{
  "n_layer": 13,
  "d_model": 192,
  "n_head": 9,
  "n_kv_head": 9,
  "head_dim": 32,
  "d_mlp": 512,
  "vocab_size": 4096,
  "activation": "swiglu",
  "norm": "rmsnorm",
  "norm_place": "pre",
  "norm_eps": 1e-05,
  "positions": "rope",
  "rope_base": 5550.0,
  "rope_fraction": 1.0,
  "qk_norm": false,
  "attn_scale": 0.177,
  "bias": "qkv",
  "tie_embeddings": false,
  "parallel_block": true,
  "init": "normal",
  "init_std_qkv": 0.0592,
  "init_std_o": 0.0116,
  "init_std_up": 0.0592,
  "init_std_down": 0.0116,
  "init_out_by_depth": true,
  "init_mimetic": 0.7,
  "optimizer": "adam_variant",
  "lr": 0.00147,
  "beta1": 0.9,
  "weight_decay": 0.1,
  "lr_head": 0.00471,
  "grad_clip": 1.0,
  "warmup_steps": 389,
  "schedule": "wsd",
  "decay_fraction": 1.0,
  "decay_shape": "pow",
  "final_lr_fraction": 0.0,
  "batch_tokens": 16384,
  "seq_len": 2048,
  "doc_mask": true,
  "train_tokens": 142000000,
  "steps": 8667,
  "dataset": "wikipedia_en"
}
MLP neurons of a small language model. Each row is named by its layer, matrix (gate and up: input weights; down: output weights) and neuron, and shows model dimensions 0-191. Each number is 500 + 50 x the weight over its row's rms, rounded and kept within 0 to 999. Numbers have three digits each. A neuron's up and down rows have the sign that makes its largest values positive.
After each neuron's rows, "fires on" lists the tokens most often at its 100 highest values on Wikipedia text that the model never trained on. A number after a token or word is its count.

L3.gate421:533474477531390544500477500446598518502546502398527600554471501519431512612529512538496543469578436484562549442461494455401474514506545511534429506537584494493484452496478459519489454497386494519525486444410519473415394424498565458433417548490513467497540423487610485505571475500519605621408506536544546502490474527578472436455549516517446546517488398494480541592527524516569523505445469533530453513499578539516548504488441484429481499501475478487472424540508449415361449434470494473470528533511449540481486502368556469554474442532499427508497632548502487513498447571472541438
L3.up421:502474556512554562546357382442491531501525521510510530537531489509503412473480568564543453487511371394613534484426532512602456553430555475507478499591493424585491572455462571529454460440485472489497506492589522444472466505536510577598509568491521539543488517506522477519456544584517593585488485503507476549476448506557493520540588526519507459435429509487591479453484489626475462505518505455460406505463455513422567501430483497497425611539475545499480508520548467473574445482544587553503461544490568574449459545504520539512503631481566439543446595588465497467469498518522463484
L3.down421:542427452530456487504599561507598467559506575476554492455393563563456476556515587562522518485518471491473451480447443474497559465591462492480505522538503594394433531557511477481484450540523583440495532613387500477459515537481515416480390490434434474581493496566522455473518517455493532491530560512401520565481502440587466456491504450515581514562447488510502441474562431513563578538443468472495612542492567501499520459489534537542476456445493346341490481464487403460462480507471502475425477501501455476485446465519512591511478594452433490499614542502557445543534470488477493521
fires on: "ham" 29, " James" 13, " Sam" 11, "iy" 8, " William" 8, " Thomas" 7

L3.gate39:504496548550507501520519520537529606441524500517518525508533438563507511478489504484535407483490492563581526551524514525600443572416385481520575542510527452456572477542458621499618581459578528523468538486480517447450498480476484482445544573471531498459469470585451492474443482457458510537531502452476482542411484402519497557474548565426448508477557438518444506419454490502517477446509334553500465436391552518476500596557359486550548484536515491596490488553560471559485484448474551474489526563422569445500485577451536505523502497473463428516506523604527562412562583443599484469
L3.up39:459474554551509542457442464487522495510524552475499455479579484471537508472454469427520463588545504508459502460469462437449506471485526492498462458601414508474505484484441495525479462534556582496511575404565499485534410565456512507512511482670485483452499404531484523447528457479589534489583602512566660521509659535455426431374531522512559494484490506438469496482470507541479515522607469488527509487467582516577387507478536637473533434510509532439476532477434483510479512585470552551537527474521458509397442589432533514431497566475564509502542429493498449487451506497506493608
L3.down39:448502564460484465439469431514394460510535551536548519448529500504614487410508516455544426589577540511456475483370492525562433665503569508430444585525432446522527522521566499582540436508549507446539506425470527520506516448452448474472402490554476510510536580551556526516491481564530594460530527538538616480469574558501540506459476468478559531534515486506346464428444510507511550544536449609516510499476547535506401534487487599562522485546499502570405452518530501478524518522515473516510473588427511481396529512467518480518563548558552434455542471559506494521472442488537612505
fires on: " career" 15, " oper" 15, " particip" 10, " bro" 6, " prov" 6, " compet" 6

L10.gate201:451573393508497450520456443575462470470578391484492550578547466488458506440474491466462482471440398508508528543564606499524455571450487526538459541518549471562449446590479461511530526487451533484428565481391481468528495572452494461515467515479483440565442502457577540505559476525592575518522515510569538567495466534519578361548560572434505556533497476451492426529430554532508537492531520507543433467583540608473485502530525462593540434556547558467511496461465485475418538456469410447550427526598436407528542512528452491432502504505465442538445496626565561540499543528504565584
L10.up201:496556458563396460517602505524501547516523485426457483506475498474461455426603581434490493506481475569540531509586624538441554413422510455495580557468533518450491516533382522579476565470513528483603470492562403526555473489473506535520442564412445538562480464420564501528529511572581563592506546565582422518488462521459502426491485486535460474527455459594484456502569566459507563546578519478490535400519516647479485517437473497536499485586473488465424437504436626442523514493510422488566522399489505499470545511536570526526472525480504537532478506431534513428543496454548473470
L10.down201:550538522547464500473433423372510542465494580512521455510553481486500539511479469532434551519499430474472511483449469465548578476548434512526469479530442521615467457475552531553518572498491481504422430493485531476503537526540452477475266458488550530393514498486521516502509538465490497495526469469532535424485486499517479440728512572382601548520553555506557585581528539545538537432509513462429453503520433496494518490355486464496493522475549497527485511434620507463523485495509475500534442529483466379498588488491480494523507548526507502489522413560482513486459430521560489436
fires on: "ing" 24, "ating" 8, "ates" 7, "ind" 6, " as" 6

L8.gate152:495576558557514497464526571489521473511587433572486495492595551476472489516537489485483533535464588577523551521592524514477523466480409403456481510513616414517459470464511491479521507524415497542450418494362499473405470534529468480536488506553549461588514425534435423455526446633491524585433539567535466547477509560552493475522479537595505488460652440492482497530482500417465497456457473447560585559413500474502543470527414427474488553591420520550469476579533505458609482524503466518497492509508444439406487514558532500510532481423542492418462535529439528546496416594485456466
L8.up152:506523526521456386413456515572442422556626567477494515496562526484493465575495463618512467439499540495591553493503547495545407507543565487483431454511569385474504486419506557499501453529473479526532481435539509575466558517486461456462512560502414432460575487503461472495574484533546488530493443596598483485565477471388497508527570552485466496471571555402454523482490520518570570574476510523500616490372502519494540572471500501560545486494529478540464547566514437517518506461572441568489561515553537475519492547524545585527497512384487555532417534532475451467574443416432422409
L8.down152:579551598470421496511604444569535484495575494472432471463536542459507503467588431512459503487524522536532529512546505493462537497477518587450516451429484518481499511485488483615533428476480480474546485458511516450502385462514451603438379529476477513424433551558492544476477609469533559452510453499473509423468482474561548569632482455507492526550485523554478370499483431495469396534510440492448516522558468448517402389421466530539563447580519464462570525403571466500474480596501541400473475490443472466512603538494442510526532500579568469593486454561543528526496562479508481423
fires on: " |" 64, "at" 9, "," 6, "." 4, "is" 4

L3.gate153:440574455470479438515534547556541587499586525463480432519510528505447541525547553489553536498578482591475466485546476520511546551512551492400547523449469492574590463523525391579439538510506491479465443511562526555540413532535415400446484525531512580526492421403551569416525590439560432502482540534551462517596475452397571467482471515484492571502447467505457506541536464493543554537621558520559530429483512542474479498557514512506552466440567421538495506523570498603480519563517491481568557487599515573425536527515563503457457416494648528486516531545552543450590447507559509518
L3.up153:485517560464516450556524525528467462532553519436561458496487562449503532487536513565396627539539482411463559515494421564422538416540537450571513550541482523447423421551486457509607487557479507478454522632526536517438468555565474510446508528512558617513464453570497453522445522512548559618480532544560581541489500504514502477484443343518538551513432550445481496547516453455468570479394562462569560453542480522499443439474507544457462506568479504640444489528441496547532450523478460568510474500487527571464531441577522384537429433619524454488458498503490470529509465506507523476
L3.down153:538434512505501514491524490441514523543513516518467520522626504496567503472498580561450472435474416517474378574534601488536478433490574548521528477559483531503467496494422473525434430504436427473486538472594446435416430588469497601533568530484503496544570555477479531474461586534470560541533459541561416594522485461590477473476488536505552523496515545481533501527591553513515488499480541593401430436398512512503477499474406530480424506622558421573473558515463517465488432467436514460418476436462436395567447494482560608501490485513488593571455468436471466471511545569533455442
fires on: " ind" 24, "istics" 11, " Ind" 7, "amed" 7, "asketball" 5

L5.gate350:517592452549481391485553474498579475490557480429392567501493488478510535427474438434464574619449528490523505466452531593534531516483491458462571464492561504528568496567544487536524531465561557509448599482594439524466528448540492549577391464543462472465422521467450596464546557465497477504453495510497490561574405488551486517567531561447468472460490477583466483466510530491490451439424432500453457570431494546529479479508541505552570537408514459591530419497556458478431447545524447516457585403451591430477500461484421415612520506602468512498499474463425497448527518453535586544
L5.up350:469521520453522538500540495553485520500385509535486436580473451472508529409473479369495493528592518520498574511500645564554497507472464524419496541568526494521541481501505452507505421471509505514474577504522476536529534410518581517474404573443492511482522511507468529520593582515621480553508559562417553513525479481577444520459591473495441526508474439533542466506513504465480477453410492542504467477526438515484497502527414453421503480498514576502652493523655525468550463485501483467516516418525502538488422557571546523583459470464442400530577522574562601407545429589575518539
L5.down350:503510551434473435556519437583521598497598520418542516460451432483418501581489479398432511512529570568482528414489548533478531597510414463488492505585616426486462467552479405454467465532539522482535500530539541471584463558477529493513434529532563459496427511384524535504583558513493474464447484544561507558427454565536449484535471490443525392407504511492531460511421549487494517580533408495419518396494542516511488578512444565463490469453544520479480499486564411437516479630498475490460515527564487472505492459509489395592584588536441506401508485444456484480487481529460549443
fires on: "\"" 41, "+" 33, " +" 6, "ell" 4, "\"," 4

L10.gate332:467458552589485526583514438561477551547457481547569482495456517514528530499557493436555539529511532394370552574521464507472464541491504450421538473437506386553388548475524584511480446570516561500483471565566518524462482536470537424465562534537463398553539518514535387540494505534593472412484483460504470446524553443485447428386488441488546472557538509458496553424533510527500539530426535598475463459414472460572501489452474600510419475490574500522474548413578422523526451506470561428477528455407437486532493479435497544562449490548541449452533455496524566593486492541565551587
L10.up332:420481423577481422573412475498506534432480514458575552410520568523458435538495429386451483447496572502495470474531488483586581522550384522464475472553474559442591571522454480534483577487499471460568484509494535558560486579471541457520520465475430412436571417606451469487474515618528530485530529525482455501483546510462481488538546502525488446474489509470358510431488511504547504484471496537509497458548482541466573411531489522402473548597538495578483521479518518436555553509484467467452464408447520461525398393525588591559471516495533492578466538410552555522444489479426576476
L10.down332:514501504429548461457465454523546437539567508511426521421505576537593486516490568537488650544456528578453481479473534446537573544631528536487464500457417555542491472499525565503575536587433538448438482481486583514530441497441516438533433442490576574469513521506486522478489487514423551489437528484557439442433553485471488496542561539525489443470522498369526508586492549536500443381442458388524575486537554504551481512503519538455499546480527478520530460479445579459549470531535476440505525638607512400514540433470509448495500460520467499528397522558474371506462576577535495548
fires on: " that" 40, " \"" 25, " which" 7, "," 6, " was" 6

L3.gate222:531480430442485451455506594541498386517525599400495489472430555432515417464458478462428520492492419471474530559560527576400578444517415473585528532427509481433493429544423453480521490520508496454507542497510481519591492543523463439515532499551499527534517450503411491584507460592488548503460532458431446490512493537513492542593471451515492460478514604461520415438492493412497472445591433463522525415555497568472500489413461527566541415464504581469528525430495516494543505541421537486470557430445594486437579527418453474520519523425439504526569479452597561586481459459386499444
L3.up222:591478551439478513545450553553452570552509449528524521547506438505541521616502522391514594508553483497517498497440549488500531483503443460562499468499578425407572448518430525495494598493509457463406533454612482501452488432441517512516474452337573461488418496526495472539468438619486507536546582517473477491541590517398538584582520486594478483472387509540555443494482547483512485431539436520473548394535464476362519497377479565400520466497465524409515547486503512483530504547485518474498487426491486446497516498541556500508445521538546468455575500450495526511541434503448475574
L3.down222:436483455502487470481503475507544531505541463590476449463579529496497502457465504529449574464518515526507509457450538535536518509454611505359524432484544515554498516448494442426495514532419583516467406583511553443490496436503414439527516466531469555538593582388490562487497525403637504525489469525478528524506513497562506583561486502481475509500594427436533453490539462562547603606432559491543523485444531449558536497528559508646542547526577571526471519501448446530457426429448439529564496547557431396481395539455478491495495506561448573502416567484477507471462516412562514513
fires on: "ation" 24, "iction" 8, "se" 6, "ing" 6, "ond" 6

L8.gate217:647552489540490430451426563485512472453614463533544520512559546538455535531537445506455524513486600546594583538526566463431612516463492497507535497518530402425559464482534567542557537490497498461507417354570495524533449554455461539495500575525536464536490473618544468499563513532456500498467493525546455582496430492532572571556476599513478542512497414540457538441456544497491564451503533477540527467392541578494548494554496539549491495451336598528530435492527497463468489476568447529456482543605460451463520555459477532594529520494514458562492503446534583519464481553463449475
L8.up217:539479553547523542485494593563589570521525345477436535525551557454470489466418614473450463539489535564496497524481579513481491419430497470535548506524530452471542589531489512476609465448445463609503591539580440506498552551543565489464501543434618493557548555584527446590494445541435468531490505511478512505479443537472520442423466498484508461598456508402482441471503528496436489509523406430453526585516541519486517446416567458508536541466493442458449514633466449547596534499493422465514509529494526422529425469518585593535565499537558520434448455479456481480513466494557479448
L8.down217:528537537386507484448496478497521518549618520571406451451475518465531504553544453481524528479412568510421608472525569462542510533467498526417500475469504471477521512493551573531430615495453503449519492426530396556506392587471444505545465514543477535436486461522588485507549593447560492444440448501572477485526405478540451556537489544558473417481572523520434463518482494473424468528517507538459473476514510556513417468599549478498456526585569537465543441424520493407519470542507550501473365509589577373470559491527498383512465426551462528541524527401420478517469491522502475458
fires on: " |" 69, " 1" 7

L5.gate506:499468424515622507489465517421487466464603478491449424497514473438492489575547553549495571452523601460480394503556473503421433519510470553485542549443430432560458445472459485486445555505507513438497507596430378475519440595526506542514443441525553554492543548440550560435581468528492545589508519401530491459439585597472535497587489413544520531494543450437540516505471494401497470490612492462573522520415471513513506533469540520522452509479615538469448462584472545581546454528450514509595452497539482497473510485358484529547509561449592519525427527545566504521527507540491544518
L5.up506:505542501544667478397382575435458446477486522522557400456529516504495494551469464581518461430511522500515436550399451497529542547518511478362555486480485502506602583469463469469578609555537441453523509527436544480453474523527509586517429582451562516491477500474582569521528471497503434531490512472441455563421472602524465548472503519420496524472498527534493526549432552452456475493491516415450460422506489500467519589492439438453470502445454588390513567490537545532556482473499476505488510477439402476499560447491544548506593465435574431538451511489504452547471520413442549414
L5.down506:541388451547506462508479503524547472459491530531585483529542531477560546564583557410588486547501527473518487462461406455465525464597559474534564418478525350521465456564430431454528502541616465566543363528546520445559480489492550445587532466533468433574513465435440559537418525542577599565474456398424563473521406498515488574519530521495558517601449504470463553496518541481533510460468439513555518583559500553501495460501547592545480494497430543480475491479410443453513549461474488481497563509511575456513476551460487467506513475578549535520605561554496496408504476437524472491
fires on: ":" 20, "que" 16, "and" 9, "we" 7, "are" 6, " He" 6

L7.gate469:463498502488586434506456518567470527500526467529527533457444466588502526499506459570535504456524531549477570395432459452488505454504515411507405544398488435433549514543483512541583410494446494397441475498549555449541456488509563645561505511506495488527522459532412440552506420500571531462385516496577486645508494445452506380480597547504526504551525560531571417452488518486476509533483468582496492595475545476457532585433457481478490499519572542558509488452537477487459451378512522492563500581509423459517459485506541436526420505468593460485509568582476462460532520467617520519
L7.up469:493507545487556516545426485528523460556559498487473480452484384541432482495552544411489548489443459473453537472432476508550477465543489506404503431484507373546464473552479516487425519488476560495584452479614527584458547577474530561492499479415482528480491451448549564445481421537480568583574475546477443498503541451552477461565540510482464444503447541503540476658607559349525570469482483502511450470442509482519501553513502512522537572414537546583545467506457506458570515504570565528527431485501430507513542481446486528597496539486475508654550518486563628435425488538438474470
L7.down469:498499477430489543523574569571510561513491517437516392451498484478489585451573498495538506571468493570486526437599470549572576489413469553493500496486433522514522502494420519487498569480537514465516437536535485482454543505511485518445616558480500464436465505466460571522483508518437563454590439477443466450562534357533438495545521540469509499491530536508492428579534522421517582455601471568475635470507480549523403496506481511510445536480514418493543392549539485517423486441476454565467634447518453521457525563446414583443550429583420472581582500517484595522497488417450493520
fires on: "h" 42, "ath" 15, "th" 13, "ty" 8, "ach" 8, " of" 4

L10.gate473:456582465489583502514467427563389633489516458439539473496545505461453526552558458469576543570556461517480542546586556508524486456462427602515558455551530434448520488511559554437502525504620499448504499610641442509448528522494508478539465496439464464492576542502505522626450473507473470448546475583461582437489512495472479467455607499536504491458504491468435444471496515431543565496496418605554530495447498459495500430527463439536525487435470462471486518448526461505507474588471460547498428458446471504478593576387495475494504664500510397458503415493555468487512481454500538471
L10.up473:460478560610493403537488505473539587524448443450592581434553498468566452495589500435453534521506443486479462439554434550547517433435559465357504522451500516427550521462443560479608553477517485520403562437417528493433508452424449463487478527510532475533466479545506523523512463532520498570510557532484403621422458523489470501448560610503471472444508520507448556503495603554491528544507498479512515518555502436508539606415557478536527502456395387570520501573476601450496474461480501566445450505495503483445478434484522487594481543467440480522526501427507449422529555443449484575
L10.down473:548582573474465495559535459444471462508477559490472396555416457396511566559444488535425446496574549554528514467554463492426464461516480503569566431510536550511522565470481543632570410504498482569565461462531444490517507556558504555637426541461490464555498555520440478460512507522461470536506461474468536478550405513426577513555544418476543526484562481437494538514522493561446501479475492490482610475527475543471434514585528485511519463381426524514494483489550569546449460547573602457508378461544443429590482425451491557616506503545563487478548465541424542502441457569494470491
fires on: " who" 27, " which" 22, " that" 20, "ic" 6, " has" 5, " and" 4

L7.gate481:578452514459509575407527522451544432366430573529587515506509396549556453548493420459459452466544514446474545517597528532483519453509552477512558470558485429515554500536469434509482474439507523592505506504531537546516506463383525493566566519474652476523474510455424449477481430535535535485409483523555373475583543583560455515585604431491461516493402499454525446456505551545500472556547405497514440504465452517465523591487499556559498567516432589518564466503505510590397497457495548427568506536507455487413487460475562480484479543550488511504477555438446560458491490504500458433
L7.up481:485435497490446523447530596532583486578513420581536457528597517498481529479529528432462444472556372546462485434462513556505494494478578554396527465412487453609530509451610567475561457481500492488357522495632545523436531538463556502451453463429535464435477513501488491514505475528481562624427522567454482521470448486445481504519510549491543571539461449589536496476476531450462449527476398536520453482425491440598504550491481518448518390553559625521538497508478503559511500476503578391516503486518435486551509589502489506443538487440499505517571461545421401534562535515501496474
L7.down481:459523472468575509432582477451593510573516517536518389539455590539512519558508489510435578426480504466437446491406505556442524547475547569526498464503543398561511415446502500526516498471484560463486471563569515571481471507490365602436409472484440517432562511466507521485527515424511501397581481481510474469494479542525417512415477462599463526497564437504550500475470382474493579506540478433497655493473573475395486485544497515468456544506481496506508504499447535499449436524522434589419421484542545437512511586491552491493506413449525634499460489525481537533495451450422434477
fires on: "ation" 19, "p" 11, " on" 8, "ood" 8, "ide" 6, "ing" 6

L2.gate287:555543491461460479465518549481427522482399526633501493511601528533530499490464535482520473519485467527445472449555567502513437448512467504544471456587548531494548504517413540528398590465503581554483576478621523527519482447454591532511547514438574490499499568544433485463359456461527590481530466550483450508375498480460491571608550542443482487552487530488463398496487449459514485411516478502440566494605536536480423422416507507417488508488511455480583509476430460421507502454504565516446532499499605464461457492434538501495385541511457521494478455426509469507574408575541450577
L2.up287:479550552562511490550477510529470514422484444475529490555552629539488433452414463505426430561524464492511456470620459522524507509430499564503525531508412470518448412450542455548509558550518485499412532516395468601563502459504487460549405523617467497471511486418521558507622528544545508504589387485497460541452453463542560513444534424542582433504520457447452477546615434508522485467514573571450508500493536465472494396505550541516487448555509443479396433490518463427477546424512471581516486440600467483460480404495462488552430419456519484443558466511458480515557472548491577475
L2.down287:506434596527594540438527491542425423403482581445472434448454391505535478492485508416463405530501488382513522547523570510531504570541443432464441478532432558523485444465415464563560444482484475516517576480423449520530496455537492556521391499399440429382536513464512502527461503557449469518450561481627434508504496427483523414484545516460563524432494490417484527507574481527520539455530461517433580507447535451486494474529502480512496400522576511461538507539566506569409569506512580474534439492493452570552537464534500508579436541437525563501439508504434428506565501531445602467
fires on: " v" 50, "ich" 21, "my" 9, "ield" 6, "et" 6

L5.gate499:476470497507537515513491462544501563490481596611527474428453468591476496555578543544531483439476548565520505419395542475522465495473477428492425623392522463481564438520434558487563446493574483438494533434561486487465568485552510601536506512483413491434505553437499465632447561417458497478512435502539467492490481506642565463558496538484411508494510396437499446471567473493488479516421480562462481492487569502560528627546382513563611505521470505543464533461443470512507477435513532540487436532478478413523563595479474550601442458495480469525549514539574488483564497503520505472
L5.up499:491545508537607517521483487506535500503470510514468543455420378515484511513547484533480469504487492504368588472550488456483418452500488441473513563446530434568587431510501532425502365426541430409493534531522520433485559556576449542538489456458461502541541452451472511560469370514432533509435508421495464444500534606619564516513556433489457491467486434465390532493524540531560556530465476497501489480427541599458411572492374430453549439512538555528452494483534542458531506466522514485486467503466506545583554504474495534516420589575515469515468513485545531438502548337487463464
L5.down499:471511537502497421577494478649605471478594525576478488472530613559467411490559598460495555502500483550478446494557538449489519494420498573565558426542487515407501498490480550494465542532567538468578505506475516509577441528589470523468523558478418553474472578499501488507518558503506528497493415446478511553517407521441525565515423496494607583502558518447515499535502432505397497519476520547478567454466425330495462545543562516429585560532461542501415434516458532524478488399529530547516482453514597502535521460496514500493570443434510566435526484534396433494531504442437547454
fires on: "en" 24, " of" 13, "ow" 9, "ty" 6, "less" 6, " more" 5

L5.gate87:414593453503536511400537516378496494552544488416504496524541400462522523566488389487510540478435438564463503460490549531464505571441500389508538496439479480508482482462548464491513460625494482401469437505353513467446470545513413429463499393552485476473580413507541586520595541497438450546512466532539520625493543482549524439482596553534577536472560531476496511540605485465536530543477557530465425593453520501499559573479467403559394461452507546530473523474570581612486447475506478531511541521456443468490493513482497500520461515492571558458446525532510518505536518518554476465
L5.up87:417401605577504492556490502440521438516550483420539485453559488519590574500522462524544466456471478560441544482446552508452496545507513439434551539487396451503558510516598497410622526468525431388492483551454493543348530587519450485478500507531457617506497479582491524526488495539528483571451536520476531606426514469555477442555438505536552511462560476460509481533544501506568508535489558525458432506530532543510525481465458514471528523467482545571443479489503541554561439485502448488573556458525514432596527582432519519504495560356520460552563510548385407574525515478419441535
L5.down87:517477455532481490475402476604549507456534541466523484471507385508438522572476459484518459505493529448344537456479451475518525532486620537530455523478439436511453521564463479381509478467598538494508437528527532422498465453469609454538509565547448437518540440594579499479436545476509480518433546479469515427422444494488540550504457497508401532459423563440462461490600568559508486509523526583567437506537575520484536428447572499460503557546487480521502515544502384477473399568466486498548432655526486518560455487595542528526568520543514434573521502540507488485441516505389478509
fires on: ":" 66, "===" 15, " by" 8

L3.gate363:511499491418481513544489475459552483458453522492519475509569398472432596502513491449596416437495615439494504490420530536566495543503489472511509469507489466421453480546511435575497566444570546491468582435438525564465539479525490516426534534460578472467453464527506437556450470534589416483515511429445470568459547478518454442428541452492563518497464562539517480454442562441471604535488421493471409443530595602537429583462552406499547556494478601502550470519554539547547510463546482465575473619489485436433564555440560540579517515546509498539544552566489589514521529511606454432
L3.up363:416556481451465579456658539439480449524455465573536537538586520439465475500544554486558482511461537508448496502569526437522494528478514531491449427462548472441525462431510404506385399480519543489508526530444519557507533373459529558461519532494555498529470492561496467523471429484532524511367392481458517544566593492524468443501495652473589538502470490497582498428533451405471457488511513551605527519497600520507502521459512585545519443533517504445454508506533600466488408478489587499455515530479528475524438581429464483525554438540594476527558578487536499487446533385494524487
L3.down363:473461451503519462520520551557476517471479469484564498482489549525365541405467477462539497534485498513492454464463469515559503489508480486507476409563380491549534455473497454558448509527476578502471540510439551495480497422522519497397630607477533498537517500496484454610421423473535404440488460439383530524569497475535426509389481456446577435539537555463477576461574443508439580460450431513545618465446484542509506433440469507476582463480532425478530557564410527490573519495552540457446641536505547416456529434490568583514501511500596555469519559532469562469536550472482504521
fires on: " pl" 20, " Pl" 19, " Squ" 9, "pr" 8, " Cont" 7, " Pr" 5

L5.gate210:474488416458590452515508403530556520511440502466500548519483435491565546414448550442495562530495480373489492504488499554430423567537443486482434532501474460557474521503551538536570550445557556504486451503467501486407479432462547519513549463487490429509592489491518453482462464433504517507439537472497527502529457483425557469502591512481493446466586414531573535468512490499454432450455466515530519474417504508417468476447589532439422466539486482548495456527625520408449467553458578526521567531564534625458540547595442428440535372537547497479431505626460443424551535473420598485
L5.up210:480513534454500410469395457563469512485479501508536434524535459523496498475538466489454511498504412516528501521504542501513572496494500519524512561446457454589610552529470601429460484489543545536520550477516484612504456503471413509539459586399457508476497566495521474386422540479496520584546456460470540475488389471472472492539473441568323570429473502509448470469540440478368473536428432488445468527556442548480438425552428548567606555484520477459464433457480423503551540601466581452529540482512529462488472431640503577498556406456479484529550546516524490480524562499517529462
L5.down210:450481392502534528560478424466479494451557623537471525486508392499488600636492445502478494402501551537455481527519454511530458484473465513506488504442553484492453473536557554400512464518473506502489539472435588520569441488488437492476401482429506472453453385399501503458426466464496600517458480539498525492473551486467472532499512485567461468536581501498392504502528467518418492463571462528520653493416513448567525456490477554550537530479594421445496460411504426419465570501508437473465576487480482531556450442597484562555553492553571474422502508458513520575497439447470401427
fires on: "\"" 22, "”" 19, "\"," 15, " cond" 8

L2.gate425:521573550520445554480494547470522476529528518545484489498485533445486529433531444519558534512413502506527524536574523508478539488449455504480540556479514574457571449447490448524533503481505522503507513524484461461575451445503508446460549504559503564521464490498661488480550529463567498605431570481500524458581491485536499376517534524514568379580428579544442515438517518446448490454489508642592461525563494583513438556464476466477535510444396609548483467484528517604478511402447518417534433460598426540461418401469493542462507399428553525426477540493512434533390472520465571525
L2.up425:497486551507398598467511472493502503542445544510508520538548435545490545528377526570463498489466509530530552499568584445496488499484512474505544508512460503495506383520489458604522522437511377453518579513591411527451456537608490484586592572497511609533487549604556500516482522439565550545546613495464440510544529589541533498473528509559590525537478550547505501497447525430505424364359505526455561490548469593444533549448464461497452512483396500526529518559504552545517491476489467474485461439541435544525414442510593454427500462488524509480568492490553439562456458524428538498
L2.down425:569512515506517528554573522570562580534537502496473478515464588498451569504444568490570458513499448500534581502577485554494448511433462558425494473535467582439430441556438512453496437494543465497519536508557504504528502517549482544533514570512467525595514489561566507526507528445561546561583525511553490534567502581598567402469454489450593474468368490505512427532570551533483487491381594452473574539509498493477490489510498505522520510585392521612532492462512490628575423511425547502601488521559452424488462375565545527456596426446519481505529515489508454504578569548456531450
fires on: " ind" 24, " Ind" 14, " And" 13, " Georgia" 11, " Ell" 8, " Tim" 5

L10.gate498:558545467468507548427561575459404485452418462533481467596520472487480553566501533554437512505444452507539524536455454581521464468532503508513519532417483518509532506447634450515626470493521470462444510479444485473471549438499466525430482386479494499454499452473529443528600549450465539547514621658570494596532499475534549536521559506489483533529523487447530544565546492509559504477538473462486520526479392476395450489504550547460460536560449528520498550537557424555418506428490533561548458571467546529559625408434436449431501577550439410532470444523526507537528572524586529487
L10.up498:527457521499490509495505512328465530569499542467587422424416498459501482530584555543535531389499456525518502532440523508453519490475477467520633542568388516433440456473474489520527548464527448424429446556527434574463552475480454506442478413476528563456489523468541466468578463483492431480448452547513522489413479483530566482571408512536586593541482514457481553517554486481463569417429521507490509440469540564514554417512440520462489520412432519502471434549547469544581448567575407399525450571437510434467547534547495471502590528467551470479396508521523517471506492451462444407
L10.down498:536461483458492535511487549559399475518478468573505563534526517613481487681522526498438491462530541514458563525526466474477548512416551481501456555562576585484548583562566480497538444540460428462474469499539472456434471452444546506464434393536403553482541375525444563473443470499573463445543560543522611402544523495478538491625507495370521498557484473542500547496534442563561450380551479500485413538548474523441480510414526484474577543562479433492490539502376488487519542519471554503505420460432557495526451495491479517494549526518462448537440476541466489503547477424549481553
fires on: ":" 62, " under" 10, "is" 5, "ri" 4

L5.gate78:492571571480449368560431489566436589409505477505550518561503445513512453482481499516544442573536459487528547521414530435650389480496471465485488455483528452523505428509577480523492455544552507552448541406493563469501574415442524511419540514570586492419460514609530439478491436460609532547529484527504412519488546431493463429494613512489515464517516530513566473452582537508518470427519505566526450589495548492516495565563566447526514468428513590505567493572550461524542458487475601474533519635516495468507440461492472483519502489548503499502569489580501547414547503441531488586
L5.up78:480483526408548550518403503460509564520425523590526496454446555448490527546518403505544598414537462511516502523556492475529483453515511490433526407493507559501514506512564450609514563555525510573537488499416513568588465526442419422525493476522489584487429475493504562540437506411508460484530475488513518421535480452566507464511533448527556482353526408491443465420591504576442568433509440485463525380489492464531524517451411591528492467536527528442549400464565469571441523434537413499520452577515529564467429495462519434507475397506508493428536472550577525551455555528528423555
L5.down78:511478465411536450527476483499508522569546467516573533554414541520382488513514478469486511516470543531505497491533498471512445449556512533424427559462431541472466565465576533557476570493445493484510539535416475463533522519471405544503554411539487503497449542576588513463503570521522427539475490497502447395489448470504611432554559465507520592453578516467446518387484471517462473549512425414521446479444383461482535528518411521528420396466543617465517496456435363523548496489502511474456498647467469473430407407484581531486511499522503440452452508487453420521450480499437403523
fires on: " million" 17, " prov" 14, "ort" 10, " Eastern" 9, "emorial" 5, " compet" 5

L3.gate54:489440453478493513477508415483524613598449565524552503495458460412515479398505549502522517480574490436564456520449523445619567532529435549394526520500468421516485482515447470504550452533507539439530563535488450534537461589527538525528446419617496505552548535496539515519502510478572370538510523546486483520578480565460539526420460523443502475448520530465434477476466448560555567467549450474518492552492488529484523518375500544487478526518621548379459415573596498575540488427433476551462528522561562503526495563483570597464505498442491529524535513562573592446542475561427600509
L3.up54:461543454480448530546561546437506524411465479589509521510470545495542476476539487482470481520562521517557499343557495447488405528531444455431400407479500371529499493511495461476464512479421462403467457575525477488503414522461496545504508516469472527514534552539515433532521433505556467458528399469373480460500431557591462496545497489452515451495448447416549559476514515529549466469438495507494537433557464586528484430522500592494460511540543466447504431547564481454555496390473561567490443426554409476489512560555516585464415418574473563437513589467550568445561431504430431547
L3.down54:399473543498580480493575564490552510535503470492513533636433553557415540502490439524465530584472453462410400499512489544474497507487475512527443445509472590518472442511494512484559492512560412502506545552589542508476466458481424495532541466406414486531611505497466487503492443452581470425448473441498482607506493511562473441492496553435419527574435399452518510450472588492540488421476517567513396445505383543501409507513402526522500487470423401477509482425472488516562464481532522508453499481490424512469536539410445605575481474534462505426517574436471431440496533558439438558
fires on: "em" 19, "uch" 10, " program" 9, "ella" 8, " Dem" 6, "um" 6